config.toml
n_layer = 16
d_model = 160
n_head = 2
n_kv_head = 2
head_dim = 64
d_mlp = 512
vocab_size = 8192
activation = "swiglu"
norm = "rmsnorm"
norm_place = "pre"
norm_eps = 1e-05
positions = "rope"
rope_base = 10000.0
rope_fraction = 1.0
qk_norm = false
attn_scale = 0.125
bias = "none"
tie_embeddings = false
parallel_block = false
init = "normal"
init_std_qkv = 0.0605
init_std_o = 0.0
init_std_up = 0.0605
init_std_down = 0.0
optimizer = "muon_variant"
lr = 0.0119
lr_mult_qkv = 0.7
lr_mult_o = 4.0
lr_mult_up = 0.83
beta1 = 0.9
lr_head = 0.00429
grad_clip = 2.0
warmup_steps = 200
schedule = "wsd"
decay_fraction = 1.0
decay_shape = "pow"
final_lr_fraction = 0.0
batch_tokens = 32768
seq_len = 1024
doc_mask = false
train_tokens = 149300000
steps = 4557
dataset = "wikipedia_en"
MLP neurons of a small language model. Each row is named by its layer, matrix (gate and up: input weights; down: output weights) and neuron, and shows model dimensions 32-159. Each number is 200 + 40 x the weight over its row's rms, rounded and kept within 0 to 999. A neuron's up and down rows have the sign that makes its largest values positive.
Before each neuron's rows, "fires before" lists the tokens most often just after its 100 highest values on Wikipedia text that the model never trained on.

fires before: " |"
L11.gate16,301,167,218,149,216,263,218,187,163,218,187,191,240,263,183,157,168,127,185,199,256,169,219,224,181,202,176,164,221,219,258,202,172,186,223,160,188,148,186,193,166,181,183,231,206,220,144,218,191,198,234,167,146,244,139,272,247,261,180,246,217,236,196,247,202,253,215,289,206,258,182,231,185,145,196,179,249,241,269,160,182,139,224,185,301,275,157,257,236,167,188,198,182,267,176,206,211,184,178,210,218,187,284,210,182,197,231,206,207,178,253,249,208,149,192,244,176,104,250,180,143,150,193,209,226,171,136,116
L11.up16,209,209,218,197,211,266,224,227,213,201,186,194,253,238,257,205,135,198,204,208,234,130,172,166,225,134,212,189,38,231,218,189,216,250,204,200,246,191,161,213,145,180,168,159,214,155,235,177,220,230,173,180,211,273,193,242,204,213,168,274,210,136,226,194,237,302,215,263,250,253,155,195,202,207,185,169,161,195,250,166,235,173,244,223,255,201,131,174,196,207,245,134,235,212,223,156,215,100,179,269,228,203,240,155,169,135,242,177,229,231,197,213,156,128,250,202,168,197,277,181,146,216,280,220,221,177,145,190
L11.down16,280,176,226,233,214,196,335,192,162,167,229,134,184,178,226,172,183,211,182,186,191,229,191,242,254,218,198,235,209,201,159,123,254,223,167,149,166,218,209,84,246,185,219,144,226,231,171,162,141,234,214,235,206,211,208,250,250,245,196,228,211,212,141,240,171,261,270,306,213,258,185,165,243,202,183,201,196,191,193,169,218,202,170,206,160,162,178,186,280,163,263,183,136,191,154,252,265,245,247,229,249,232,238,169,195,193,199,234,215,232,281,232,173,225,215,195,142,165,154,194,209,217,240,202,239,235,133,191

fires before: "\n", " |", ".", "s", ":"
L2.gate375,217,136,178,192,212,219,184,155,186,196,184,131,195,204,188,167,168,184,231,159,215,206,184,137,193,121,207,219,137,237,193,137,140,152,225,131,208,131,282,163,244,285,215,184,212,184,214,178,140,151,243,264,184,290,178,270,222,132,225,269,266,191,230,170,217,224,198,192,162,208,193,200,217,198,218,249,152,256,151,125,179,201,162,222,182,279,171,247,251,200,207,238,231,181,196,151,167,240,213,189,203,195,245,220,210,170,243,203,169,245,169,166,246,152,204,124,226,191,194,149,170,186,170,213,187,181,139,186
L2.up375,215,196,129,210,167,230,209,221,175,147,113,234,113,199,212,150,206,179,206,153,180,143,177,187,162,202,231,227,170,184,221,234,152,179,186,225,220,176,232,129,211,253,234,152,220,149,264,185,208,168,274,179,192,236,196,202,215,153,213,248,220,133,199,171,226,260,158,190,155,175,115,260,177,225,232,226,232,186,212,196,145,127,232,222,231,245,152,187,177,190,193,178,211,224,174,146,195,167,248,215,246,215,193,236,166,183,214,222,237,167,156,223,241,194,144,189,265,195,211,231,202,272,130,168,150,192,200,235
L2.down375,229,225,182,186,207,185,189,155,194,164,184,186,133,161,245,162,209,163,251,151,251,180,219,173,235,114,146,243,202,218,227,168,162,176,171,141,252,97,223,111,236,288,232,142,253,208,228,232,86,166,231,195,130,245,209,196,192,151,257,260,266,135,217,160,181,208,246,187,225,240,159,246,192,223,213,248,221,256,202,210,191,201,186,231,199,293,150,158,262,148,141,265,215,192,161,166,152,155,213,158,174,217,207,219,229,262,207,212,198,146,145,226,219,221,209,194,248,202,187,195,137,158,139,230,213,157,117,210

fires before: "5", "6", "4", " |", "."
L7.gate141,145,202,221,289,251,221,184,261,148,229,201,186,166,243,256,217,256,120,217,220,250,170,232,180,160,132,170,191,273,266,164,122,203,218,183,223,236,245,279,196,175,259,175,201,183,222,228,196,185,233,233,224,156,160,203,205,132,241,257,211,233,248,239,203,235,157,213,153,198,263,73,146,221,111,226,190,222,145,249,199,193,249,198,144,194,208,230,202,140,124,218,214,186,180,186,215,187,198,187,182,221,172,229,234,242,152,152,199,234,136,220,265,226,245,198,169,149,177,218,156,201,187,236,260,249,217,183,201
L7.up141,197,200,230,220,151,170,196,222,214,186,284,131,168,214,232,189,223,205,160,175,283,210,254,230,263,164,196,95,178,213,183,184,215,264,109,194,174,169,159,258,196,189,164,185,204,184,223,220,238,197,152,236,164,203,164,283,186,216,140,150,227,254,202,180,225,207,153,263,167,257,144,120,201,168,240,260,204,194,211,179,216,125,177,210,205,238,241,218,129,141,174,180,221,131,219,247,237,245,245,252,189,186,193,168,223,185,176,301,247,204,245,220,287,145,206,152,217,200,219,247,168,233,161,176,204,146,181,247
L7.down141,201,146,182,126,158,283,146,242,196,204,334,142,159,162,214,213,209,164,235,205,207,248,186,240,182,202,212,148,172,242,205,145,215,253,208,181,186,205,178,194,193,277,221,273,177,246,167,182,199,192,201,272,239,187,204,217,164,166,134,192,204,251,167,197,213,246,164,279,242,228,185,173,243,228,160,239,245,178,193,172,191,234,230,222,240,156,227,205,191,203,202,143,224,158,238,147,167,278,155,168,215,208,161,156,125,173,111,161,171,162,230,187,208,240,194,207,161,163,195,208,186,190,246,184,219,125,211,101

fires before: " |", ",", ":", " ", " season"
L8.gate76,233,180,249,250,176,189,205,160,209,235,151,283,160,233,212,345,229,164,237,238,174,145,165,233,209,216,162,167,214,188,227,183,259,167,243,242,216,116,119,193,261,231,172,175,182,185,229,139,209,170,159,187,210,136,130,221,260,226,179,119,180,200,276,197,191,238,222,173,223,233,165,157,206,159,215,218,153,252,204,134,207,226,186,178,166,132,214,241,168,215,153,179,224,173,234,157,170,203,188,160,192,194,193,224,237,111,248,243,192,230,174,179,245,140,153,161,175,182,208,140,159,86,209,123,233,235,214,215
L8.up76,261,174,292,239,170,287,160,105,164,233,170,194,194,290,207,119,241,176,157,137,108,183,163,218,194,248,143,276,206,216,206,219,201,64,236,216,215,175,173,257,179,190,166,160,164,159,197,164,230,189,204,146,178,162,193,162,236,216,208,199,125,164,257,117,143,202,178,214,175,196,145,180,220,198,174,213,174,219,197,225,179,200,193,186,192,203,199,224,193,199,204,159,197,192,175,192,251,201,224,169,160,232,142,175,155,159,186,279,181,226,126,191,267,96,151,181,188,150,128,184,278,173,192,222,190,225,167,194
L8.down76,217,195,166,252,169,243,236,194,182,231,229,243,109,182,166,272,161,137,212,218,219,243,246,163,223,198,215,211,215,160,170,164,201,247,174,193,205,232,225,174,275,157,246,204,258,256,208,200,187,168,179,237,275,218,203,142,192,243,208,224,220,208,189,148,228,178,197,177,255,233,130,191,151,295,216,233,169,226,144,225,189,151,200,207,173,162,227,194,207,166,148,239,197,209,196,162,232,184,242,191,142,94,199,186,187,251,215,219,199,273,167,138,205,226,312,255,164,172,151,192,307,215,159,162,183,185,183,254

fires before: " |", ":", "ed", ")", " details", "\n"
L3.gate137,207,232,220,222,168,167,121,152,190,186,209,165,271,198,179,129,165,196,225,191,264,145,129,134,250,172,196,241,167,156,191,160,149,136,210,186,218,160,165,244,207,247,190,144,193,123,220,195,242,213,211,146,174,181,221,256,224,155,130,187,252,244,193,190,232,209,183,202,225,183,182,145,210,188,241,135,248,267,221,172,185,174,241,81,261,200,193,274,206,254,167,197,167,195,209,191,225,150,220,252,185,241,212,152,169,152,149,185,168,177,181,240,274,174,225,162,259,215,262,232,157,257,210,190,183,247,233,184
L3.up137,249,235,224,199,197,229,235,223,188,240,175,112,245,224,154,142,199,116,187,219,222,150,202,159,240,145,188,166,186,141,265,223,166,119,206,216,165,113,180,190,245,222,190,129,200,176,272,247,154,181,286,221,146,197,187,196,144,186,174,267,210,184,158,213,242,229,118,209,216,182,157,191,118,178,215,181,248,193,227,174,190,152,302,142,266,265,109,244,217,219,259,219,158,194,258,202,196,123,142,202,231,168,206,126,240,221,170,179,173,149,180,211,193,130,213,208,249,175,195,182,225,233,221,170,185,188,286,195
L3.down137,219,196,239,207,184,237,236,199,238,245,126,209,203,182,210,174,179,177,249,180,185,181,150,144,231,216,173,200,169,209,121,186,167,132,205,239,219,139,201,255,231,233,157,136,198,128,197,201,286,222,199,167,153,168,173,200,198,172,204,215,284,208,171,174,160,216,280,151,230,210,229,140,219,105,187,153,257,248,214,219,171,176,147,187,188,200,249,220,166,257,214,176,240,177,235,243,161,172,191,218,173,188,230,158,209,224,160,212,126,243,232,194,205,185,216,219,196,191,267,197,139,230,222,181,255,190,278,263

fires before: " |", ";", ":"
L3.gate365,277,240,207,268,192,183,203,239,200,140,216,215,213,269,130,178,167,210,218,178,232,241,184,177,242,199,235,311,180,174,155,160,233,229,254,227,181,244,170,139,184,163,159,248,242,214,125,276,201,199,244,77,191,113,201,182,217,238,217,223,202,194,164,262,166,220,165,184,181,153,104,223,229,225,188,180,179,238,255,183,198,210,241,184,244,252,155,215,198,199,199,186,171,208,201,241,202,151,146,232,290,187,161,139,224,185,266,230,191,199,170,225,218,143,237,225,159,277,150,258,182,274,211,208,184,98,200,205
L3.up365,228,236,206,214,133,187,225,204,254,164,275,249,237,226,106,209,226,155,192,184,240,234,160,121,300,186,238,247,180,221,147,180,200,219,221,228,133,235,165,146,278,208,210,207,261,292,189,192,232,220,243,121,223,182,160,251,193,236,204,154,242,176,205,212,187,258,193,169,125,206,95,212,164,193,245,191,223,189,193,171,205,224,222,256,198,258,215,216,182,188,212,221,136,192,150,199,264,212,177,185,217,207,202,167,184,243,212,159,176,226,174,270,226,148,167,182,108,266,206,210,173,235,220,272,179,174,191,262
L3.down365,198,222,194,234,206,284,234,298,260,213,271,237,96,200,216,238,139,149,173,204,154,255,174,229,194,186,227,308,235,230,141,160,230,262,210,156,158,264,213,183,266,234,222,171,160,180,130,227,215,174,235,160,161,136,235,232,184,210,231,185,256,161,247,193,192,231,157,162,190,206,147,232,226,217,134,169,143,221,222,224,220,183,245,250,174,246,225,199,224,242,175,238,208,228,199,163,238,115,257,200,244,165,168,107,235,208,152,219,141,218,239,206,215,180,237,191,185,229,180,265,158,248,283,245,164,179,143,147

fires before: "4", "5", "0", "7", "3", " ("
L12.gate238,271,260,229,165,239,225,168,306,221,226,205,241,163,201,198,275,205,207,188,192,242,211,137,198,116,176,179,198,208,226,128,154,246,143,313,195,259,281,200,236,177,154,128,216,203,219,178,173,180,262,237,217,170,149,217,184,144,137,143,236,191,221,171,222,240,180,250,154,262,228,184,152,197,235,179,130,247,172,189,186,249,175,170,160,238,258,209,199,122,250,195,187,214,182,260,191,194,180,200,164,240,178,225,173,252,211,230,259,265,171,160,251,155,226,169,211,178,205,187,142,178,196,238,202,270,166,257,115
L12.up238,198,237,145,182,231,188,244,247,184,107,224,187,283,164,203,237,208,141,141,215,239,203,286,228,247,244,165,124,240,174,185,190,185,157,114,153,236,259,169,193,145,161,178,218,219,183,187,282,178,214,185,231,199,170,266,220,168,170,261,160,214,241,291,150,259,172,163,149,253,256,168,184,187,228,175,204,198,175,148,209,142,244,206,167,219,243,179,193,126,182,246,211,234,193,168,178,250,187,256,200,184,223,209,223,192,197,194,170,191,294,151,233,238,231,177,195,201,228,256,156,193,144,209,232,178,251,252,330
L12.down238,164,261,218,232,233,231,211,300,164,196,124,201,126,244,139,156,178,174,160,229,251,172,219,247,276,178,233,117,137,183,291,216,235,225,315,193,273,190,229,125,299,227,175,227,185,130,212,211,202,220,254,192,132,136,211,153,235,211,138,197,133,179,205,188,210,127,263,198,179,188,199,225,236,150,215,237,167,174,174,178,194,224,237,159,228,170,195,204,214,198,230,293,211,150,237,209,198,236,203,203,156,140,170,221,157,203,218,265,196,227,203,242,184,240,156,156,213,176,275,255,160,191,220,179,138,198,232,225

fires before: " ", ","
L11.gate331,172,202,249,153,163,193,260,224,76,192,263,143,163,183,126,184,201,229,228,215,204,196,139,237,194,234,160,154,207,160,252,188,207,168,164,194,90,239,183,201,128,214,136,198,160,246,206,212,222,214,238,204,81,183,136,162,236,212,216,237,201,179,225,197,182,144,231,218,114,207,172,240,219,175,220,115,139,179,187,195,133,184,176,227,233,174,200,166,189,206,234,211,207,178,226,227,232,227,108,151,207,191,177,210,150,224,257,152,201,168,166,129,223,134,104,206,138,198,223,208,189,194,213,184,231,227,240,255
L11.up331,204,193,236,257,132,187,230,234,174,212,188,110,177,238,134,207,206,145,153,187,196,162,193,148,245,184,168,240,156,247,156,212,144,162,123,135,228,237,180,191,154,207,169,201,179,206,169,221,170,228,193,191,257,190,109,248,238,197,231,227,134,236,205,203,152,162,206,210,185,162,263,201,214,184,178,185,201,197,240,200,228,222,165,228,174,184,197,216,213,224,275,201,181,200,188,216,212,172,221,210,190,238,205,251,140,192,215,203,192,264,113,162,250,171,193,219,139,258,119,237,192,142,250,230,293,236,190,242
L11.down331,168,181,160,134,250,261,152,221,239,106,229,128,159,235,211,234,226,189,167,198,209,227,237,164,139,199,176,201,253,235,236,182,206,214,238,179,170,250,196,215,194,271,161,178,215,199,229,218,199,210,167,180,181,179,216,244,265,224,219,187,210,167,141,205,156,136,204,169,251,224,223,138,250,189,167,191,256,254,263,154,253,174,195,248,185,262,246,125,177,239,220,195,243,172,255,287,181,151,211,225,133,196,222,226,234,247,229,173,155,214,234,246,216,163,240,241,184,287,248,235,217,132,203,172,149,230,216,166

fires before: " |", ":", " UTC", " ("
L12.gate479,233,192,178,208,168,186,149,205,216,220,108,240,226,271,282,146,198,234,260,191,140,166,166,128,190,167,202,157,173,196,203,250,225,147,264,299,164,181,223,200,222,212,175,196,203,213,211,241,187,237,209,187,109,154,177,215,220,247,142,119,241,191,213,247,125,277,214,262,171,255,170,203,242,218,205,239,195,191,211,231,177,208,269,210,186,194,234,198,195,160,248,260,156,211,204,230,111,202,202,189,163,202,234,244,211,229,247,173,185,235,215,268,210,137,202,161,129,237,204,181,212,254,228,203,181,153,279,171
L12.up479,172,169,211,238,214,216,233,189,122,159,178,189,218,195,259,182,248,204,252,286,195,230,182,170,283,184,216,181,158,122,187,171,204,230,196,161,186,179,196,179,186,192,192,237,243,260,175,201,228,206,164,195,146,210,252,198,186,287,203,195,217,217,242,188,113,231,116,172,201,214,175,185,195,186,133,231,122,230,156,190,219,205,208,232,172,279,176,254,199,245,223,219,235,205,148,182,218,166,206,249,156,238,187,233,155,247,201,128,198,229,188,187,217,197,189,140,232,270,221,149,178,231,214,224,110,165,178,171
L12.down479,188,174,161,217,131,143,176,257,236,166,232,223,214,242,213,186,198,187,200,212,168,233,157,179,247,170,242,246,199,214,204,254,234,221,170,195,203,189,243,203,150,210,164,98,199,239,194,209,180,177,159,140,203,220,247,181,230,209,253,193,271,275,185,209,261,231,171,175,148,196,147,254,183,202,210,144,186,215,183,242,232,222,171,249,174,256,245,204,230,189,211,156,169,238,153,208,260,183,199,169,291,202,209,120,245,266,143,239,164,217,199,242,263,230,260,207,158,232,104,223,193,190,262,243,164,196,144,264

fires before: " |", "′", ";", "–", "."
L5.gate485,176,203,178,143,217,276,242,199,195,152,189,200,207,248,269,192,195,172,193,214,170,131,181,204,165,224,249,205,152,218,183,207,218,76,180,179,163,138,252,140,226,191,244,136,276,176,209,225,228,103,172,236,285,221,247,208,166,191,233,245,250,199,169,221,264,219,236,216,163,186,201,191,265,110,181,240,186,197,166,144,236,204,148,274,190,238,224,155,173,185,139,200,193,140,265,182,224,237,191,216,242,241,146,205,210,198,232,222,262,224,181,203,187,91,159,203,188,184,136,232,126,178,189,222,201,255,265,142
L5.up485,201,237,220,241,217,206,205,149,166,271,164,249,172,210,228,192,165,130,203,228,262,135,270,179,189,122,173,231,228,150,207,260,241,218,173,179,239,151,113,253,248,142,185,169,213,123,175,212,125,236,174,162,185,288,181,216,241,178,224,168,141,260,249,198,169,228,186,212,159,268,193,155,175,220,167,239,179,172,227,151,218,251,234,226,224,194,197,229,182,145,206,223,240,211,203,205,205,197,243,206,230,193,227,141,258,169,275,193,180,246,227,220,177,124,155,239,144,176,232,157,174,152,163,250,267,210,181,187
L5.down485,247,245,235,157,199,210,162,204,207,261,198,183,199,292,234,216,286,227,227,261,162,215,120,109,183,160,215,166,227,207,171,137,201,180,178,243,229,189,290,217,235,134,228,240,146,205,266,190,295,152,224,230,200,138,122,224,148,254,156,180,202,198,130,215,211,256,182,251,235,253,196,215,143,192,205,202,233,225,230,181,166,187,251,244,192,196,249,231,186,256,178,238,203,204,221,155,187,185,233,225,203,212,249,192,206,131,99,156,180,202,240,140,183,274,192,244,170,207,180,181,198,200,218,179,150,207,251,272

fires before: ".", "°", " |", "n", "ious"
L11.gate48,116,195,218,227,237,236,197,135,226,202,253,242,156,241,230,252,189,191,278,186,179,255,195,218,147,154,169,200,234,270,240,186,191,185,273,160,139,164,225,194,190,145,209,213,198,124,181,260,216,194,310,197,125,214,161,184,181,178,250,196,224,196,179,180,170,217,212,130,177,157,201,103,224,195,191,222,165,201,300,168,248,197,143,204,280,137,269,249,235,201,233,220,207,268,188,169,236,272,160,164,181,151,214,224,255,268,166,201,234,240,238,226,150,90,219,194,186,212,256,236,174,245,276,199,197,273,183,222
L11.up48,236,236,228,206,212,187,190,221,209,143,276,205,231,229,250,190,113,183,168,216,311,186,254,163,176,156,153,166,247,266,219,214,209,213,225,158,261,316,198,220,142,208,189,215,156,191,173,246,173,168,204,167,222,187,234,183,183,182,263,179,267,263,207,107,186,174,197,184,263,174,215,191,255,169,181,181,189,213,155,218,180,195,221,113,200,221,195,127,205,189,171,256,142,168,161,263,186,224,223,189,159,162,206,249,242,235,243,220,166,186,162,194,218,151,127,189,301,268,206,195,191,184,260,248,265,211,223,214
L11.down48,233,198,179,219,239,195,162,202,218,216,240,209,155,199,204,115,178,123,167,201,128,128,152,242,170,228,233,254,221,167,265,178,253,234,272,190,160,241,171,102,247,190,276,157,255,169,134,239,162,165,231,205,182,256,184,231,206,163,203,204,175,188,212,184,138,180,257,209,162,120,217,230,190,181,152,270,218,224,216,278,251,110,266,226,219,150,194,183,195,245,209,182,248,232,156,118,137,232,197,236,198,203,208,161,182,157,141,214,255,232,181,165,219,179,245,216,170,248,130,187,233,202,189,139,182,253,210,173

fires before: " |", ",", "\n"
L10.gate198,285,238,205,226,208,270,208,235,216,223,213,177,172,183,175,215,157,157,203,183,231,230,251,199,192,208,190,183,280,177,178,183,200,197,165,158,165,229,182,272,189,244,162,184,256,281,149,218,145,196,221,147,256,244,213,196,211,190,179,133,151,230,221,137,136,260,208,144,183,152,247,198,234,173,177,274,208,184,194,226,166,211,164,174,163,262,193,193,234,246,195,208,220,235,307,284,211,299,180,283,253,223,194,246,245,171,228,195,217,157,172,183,157,165,208,128,241,141,214,170,242,231,160,179,220,223,224,302
L10.up198,238,152,240,201,168,259,211,304,194,200,177,183,191,226,242,200,207,290,189,256,119,162,203,207,192,213,150,234,192,154,150,148,206,263,232,199,208,250,262,210,278,188,153,184,181,254,229,203,139,162,173,227,266,209,234,166,219,157,182,202,197,160,159,279,311,193,214,179,187,303,145,173,210,182,211,231,198,197,145,194,258,223,172,262,205,253,206,200,228,191,229,176,168,238,118,201,163,186,148,255,249,240,190,256,78,172,224,213,234,249,200,221,192,181,278,210,150,211,177,198,177,212,204,258,207,206,254,165
L10.down198,185,220,178,162,147,156,231,202,217,201,171,166,168,130,153,189,195,218,183,153,191,208,165,176,175,219,209,241,161,206,330,212,226,163,240,167,200,116,144,151,215,214,226,180,190,157,199,214,247,229,211,230,191,178,179,217,216,243,179,243,217,246,264,177,183,255,185,119,154,171,198,258,143,135,137,214,209,138,239,260,224,155,230,278,136,167,197,253,191,191,136,182,139,243,260,124,156,128,234,188,168,169,165,211,190,191,209,228,250,209,212,142,167,255,176,256,153,217,152,212,163,208,216,270,225,197,250,262

fires before: " ", ":", " |", "\n", "W"
L3.gate195,201,183,181,245,159,142,185,197,166,218,221,217,300,238,176,189,243,168,267,156,208,207,193,228,305,223,163,206,100,226,183,205,210,144,152,232,177,282,159,188,203,246,237,172,209,181,220,154,163,316,225,178,184,184,181,225,220,258,168,202,223,144,204,184,217,219,229,286,200,211,231,138,174,215,193,241,247,208,224,165,249,171,205,96,266,219,208,244,192,175,185,158,218,135,174,280,238,212,263,203,241,256,186,211,154,201,136,205,181,164,181,211,222,219,232,173,147,158,193,213,210,249,142,258,181,139,221,183
L3.up195,220,199,202,288,232,266,225,165,202,209,236,170,188,223,219,149,250,155,194,216,124,186,272,221,192,281,213,216,212,97,191,117,215,181,188,210,241,213,210,188,176,195,146,237,154,131,220,240,211,188,188,209,102,237,242,143,188,215,258,225,255,188,216,165,215,227,214,238,244,160,136,181,175,130,181,229,247,239,139,232,172,215,193,186,273,237,211,221,222,142,180,151,180,215,130,255,180,138,150,142,241,244,180,152,203,161,186,155,236,194,161,116,198,191,159,185,164,213,276,205,164,163,192,217,144,154,228,140
L3.down195,279,203,136,259,212,265,229,242,158,207,214,245,202,258,212,183,211,189,263,163,170,176,245,237,210,260,175,156,115,225,166,122,158,217,237,248,288,202,254,160,231,205,216,161,206,130,174,139,185,204,198,221,119,197,121,203,304,210,210,197,242,289,217,182,232,238,258,171,269,203,210,214,266,284,153,213,217,216,190,189,157,185,193,188,186,207,225,164,220,210,200,160,212,200,206,260,163,184,164,152,235,252,231,181,169,238,183,190,172,192,157,194,239,246,281,223,148,255,249,246,188,243,168,198,218,168,243,198

fires before: ".", "″"
L11.gate100,226,212,157,241,184,158,123,154,152,199,242,218,213,192,176,212,143,140,265,213,160,133,199,207,213,219,255,143,160,250,187,183,170,197,211,225,128,259,212,218,175,196,289,189,224,209,202,223,283,201,232,192,186,181,208,118,237,130,227,242,207,150,121,217,259,308,218,294,193,192,227,206,206,205,177,163,192,204,224,219,176,147,180,185,252,227,220,252,134,214,148,215,204,246,259,223,221,203,181,125,270,210,145,170,172,290,264,137,200,184,223,148,228,143,232,139,219,216,225,256,186,273,264,224,154,180,249,188
L11.up100,258,232,188,170,150,90,248,220,137,201,145,238,274,253,239,239,196,234,211,212,153,177,207,281,230,231,183,187,253,267,182,168,123,157,216,118,223,284,272,226,195,196,229,166,232,174,141,89,188,194,225,197,221,177,179,166,275,174,233,224,245,203,173,174,267,263,166,189,158,155,171,162,134,191,200,209,212,227,189,163,143,240,215,155,206,185,189,153,237,184,251,242,190,228,147,140,286,178,195,200,228,195,228,225,235,220,222,227,227,195,173,230,216,193,191,226,246,220,167,217,207,117,204,245,235,224,210,162
L11.down100,155,325,216,159,282,276,214,209,185,165,233,178,157,173,146,239,183,259,254,181,243,128,185,144,272,205,180,305,149,241,194,176,245,207,141,167,185,220,170,202,201,235,239,219,189,207,224,192,138,181,247,251,151,264,179,212,225,163,177,167,186,197,190,251,247,222,254,231,177,256,203,242,224,199,127,193,209,227,127,165,253,171,285,224,261,237,183,240,198,245,208,181,245,215,223,134,187,229,157,172,261,202,236,183,91,172,214,211,211,234,184,180,218,166,201,197,141,212,215,232,151,176,275,246,133,243,238,201

fires before: " |", ":", " to"
L4.gate117,133,209,133,218,246,207,135,261,187,220,213,207,252,219,226,236,189,242,189,245,164,208,240,179,226,103,192,184,243,220,269,144,220,239,260,265,214,129,182,217,198,234,239,200,161,218,170,191,193,218,115,229,170,233,137,304,196,172,166,182,212,240,230,152,204,208,141,154,197,231,127,240,172,267,171,169,209,209,222,163,131,215,238,165,218,260,276,215,196,205,249,292,122,154,203,198,194,230,214,203,213,175,259,199,239,187,189,174,226,180,195,156,168,191,208,211,198,202,237,205,184,182,222,216,236,264,197,192
L4.up117,198,172,188,178,179,251,221,191,206,188,166,206,159,183,227,232,270,194,268,216,185,172,202,118,247,164,127,228,204,217,275,160,236,193,230,124,206,230,248,190,227,263,210,232,123,193,257,234,188,207,211,172,164,142,153,284,202,256,200,242,257,162,211,180,295,238,174,189,190,183,232,204,152,168,124,165,174,207,208,198,229,198,254,121,228,243,206,162,217,150,243,242,225,217,185,146,171,149,229,235,190,189,240,168,226,124,146,273,224,158,204,182,119,95,191,173,187,209,242,198,140,237,230,221,225,205,245,229
L4.down117,139,212,169,198,229,269,139,222,243,130,223,211,196,245,218,228,192,176,225,260,169,219,202,191,191,181,147,199,266,167,193,176,232,240,217,211,192,173,230,206,264,236,229,149,269,209,70,150,206,215,117,144,174,206,170,260,245,206,186,239,189,243,185,229,250,204,165,164,228,154,119,268,215,190,157,207,240,182,179,275,149,251,198,162,265,230,217,249,233,201,280,222,134,207,212,246,222,196,242,205,201,165,212,152,255,160,238,189,100,211,184,229,142,163,207,237,167,233,152,195,175,182,225,255,231,194,196,193

fires before: ",", "9", "0", "1", "8", "4"
L3.gate201,192,204,277,247,233,209,157,238,182,242,159,206,197,159,213,230,205,177,217,55,181,254,223,218,229,226,186,191,253,346,162,196,276,136,177,209,250,228,162,210,148,220,240,245,168,198,162,195,296,220,162,228,203,162,175,180,141,147,151,163,133,167,155,152,175,143,175,244,162,232,221,212,196,173,197,155,242,163,171,191,162,214,177,238,204,222,254,216,202,239,189,124,241,178,249,224,213,174,255,134,185,218,198,246,245,228,158,172,217,147,136,173,250,136,187,207,227,144,191,170,269,214,128,195,229,225,256,179
L3.up201,202,217,168,170,223,179,150,117,227,176,222,245,210,158,160,213,203,151,227,221,163,257,182,152,115,236,232,147,219,305,218,219,239,136,221,157,221,212,142,225,139,177,209,210,177,199,154,181,206,204,154,223,207,225,184,253,111,183,177,246,186,264,163,184,230,148,225,215,154,199,188,163,144,197,200,120,230,122,183,198,182,178,240,206,117,204,221,180,218,280,167,283,259,255,180,245,226,145,195,202,182,236,168,144,158,142,170,153,262,221,223,248,208,217,199,297,252,188,187,195,212,102,167,247,149,288,143,216
L3.down201,175,193,220,143,199,163,178,244,210,295,195,147,164,168,180,178,102,251,256,152,183,163,120,258,124,208,111,183,168,192,207,209,204,144,167,152,198,223,192,197,173,229,216,215,184,280,182,173,216,153,196,206,167,218,213,136,190,190,185,165,273,223,288,233,144,268,158,194,236,223,158,117,191,234,202,194,138,155,219,226,149,229,228,283,200,257,125,180,163,265,191,238,272,243,153,177,278,210,241,236,233,225,247,193,307,215,192,176,162,203,141,151,239,206,227,164,197,142,208,214,227,175,206,151,189,225,209,186

fires before: " |", "–", ",", ":", " season", ")"
L7.gate358,192,157,216,237,198,202,216,179,215,124,221,185,150,171,240,204,246,154,214,173,179,211,213,177,206,185,249,253,263,178,146,160,195,138,150,194,221,205,157,253,195,176,175,172,264,200,226,261,182,200,185,205,227,201,153,129,267,193,258,154,174,156,204,215,114,193,222,175,184,191,118,142,214,131,163,250,206,166,204,117,238,232,214,215,201,191,314,199,256,158,218,209,217,191,287,201,254,179,188,154,161,218,155,232,182,205,295,227,203,304,232,218,285,162,213,144,226,222,116,206,167,173,191,233,176,194,187,273
L7.up358,181,195,228,238,140,191,141,210,194,275,218,217,227,219,196,243,230,183,201,230,200,251,218,198,223,222,204,237,228,193,188,147,146,183,179,165,162,198,201,328,216,168,229,148,225,271,151,272,199,251,199,215,177,204,218,148,223,228,143,206,201,133,210,262,291,195,222,195,227,156,140,162,212,175,210,232,201,196,157,252,157,230,146,134,180,248,227,219,204,158,173,155,175,229,199,246,319,195,248,122,168,233,133,138,237,34,218,291,227,206,209,227,213,124,246,191,182,190,191,191,248,191,208,215,218,244,127,153
L7.down358,205,275,225,179,208,215,195,207,193,260,228,217,267,274,143,233,202,130,213,259,210,155,241,307,215,166,192,214,162,129,206,129,204,232,255,255,171,170,184,143,290,256,239,220,140,123,237,216,128,190,176,233,260,149,194,204,216,249,161,145,160,204,229,184,148,245,242,171,192,222,254,219,189,247,210,243,155,231,138,206,216,193,133,162,110,226,119,195,191,258,182,232,265,173,199,157,171,232,179,197,167,215,264,182,235,162,262,176,195,208,172,187,175,171,180,233,165,160,175,230,212,159,206,209,235,170,250,215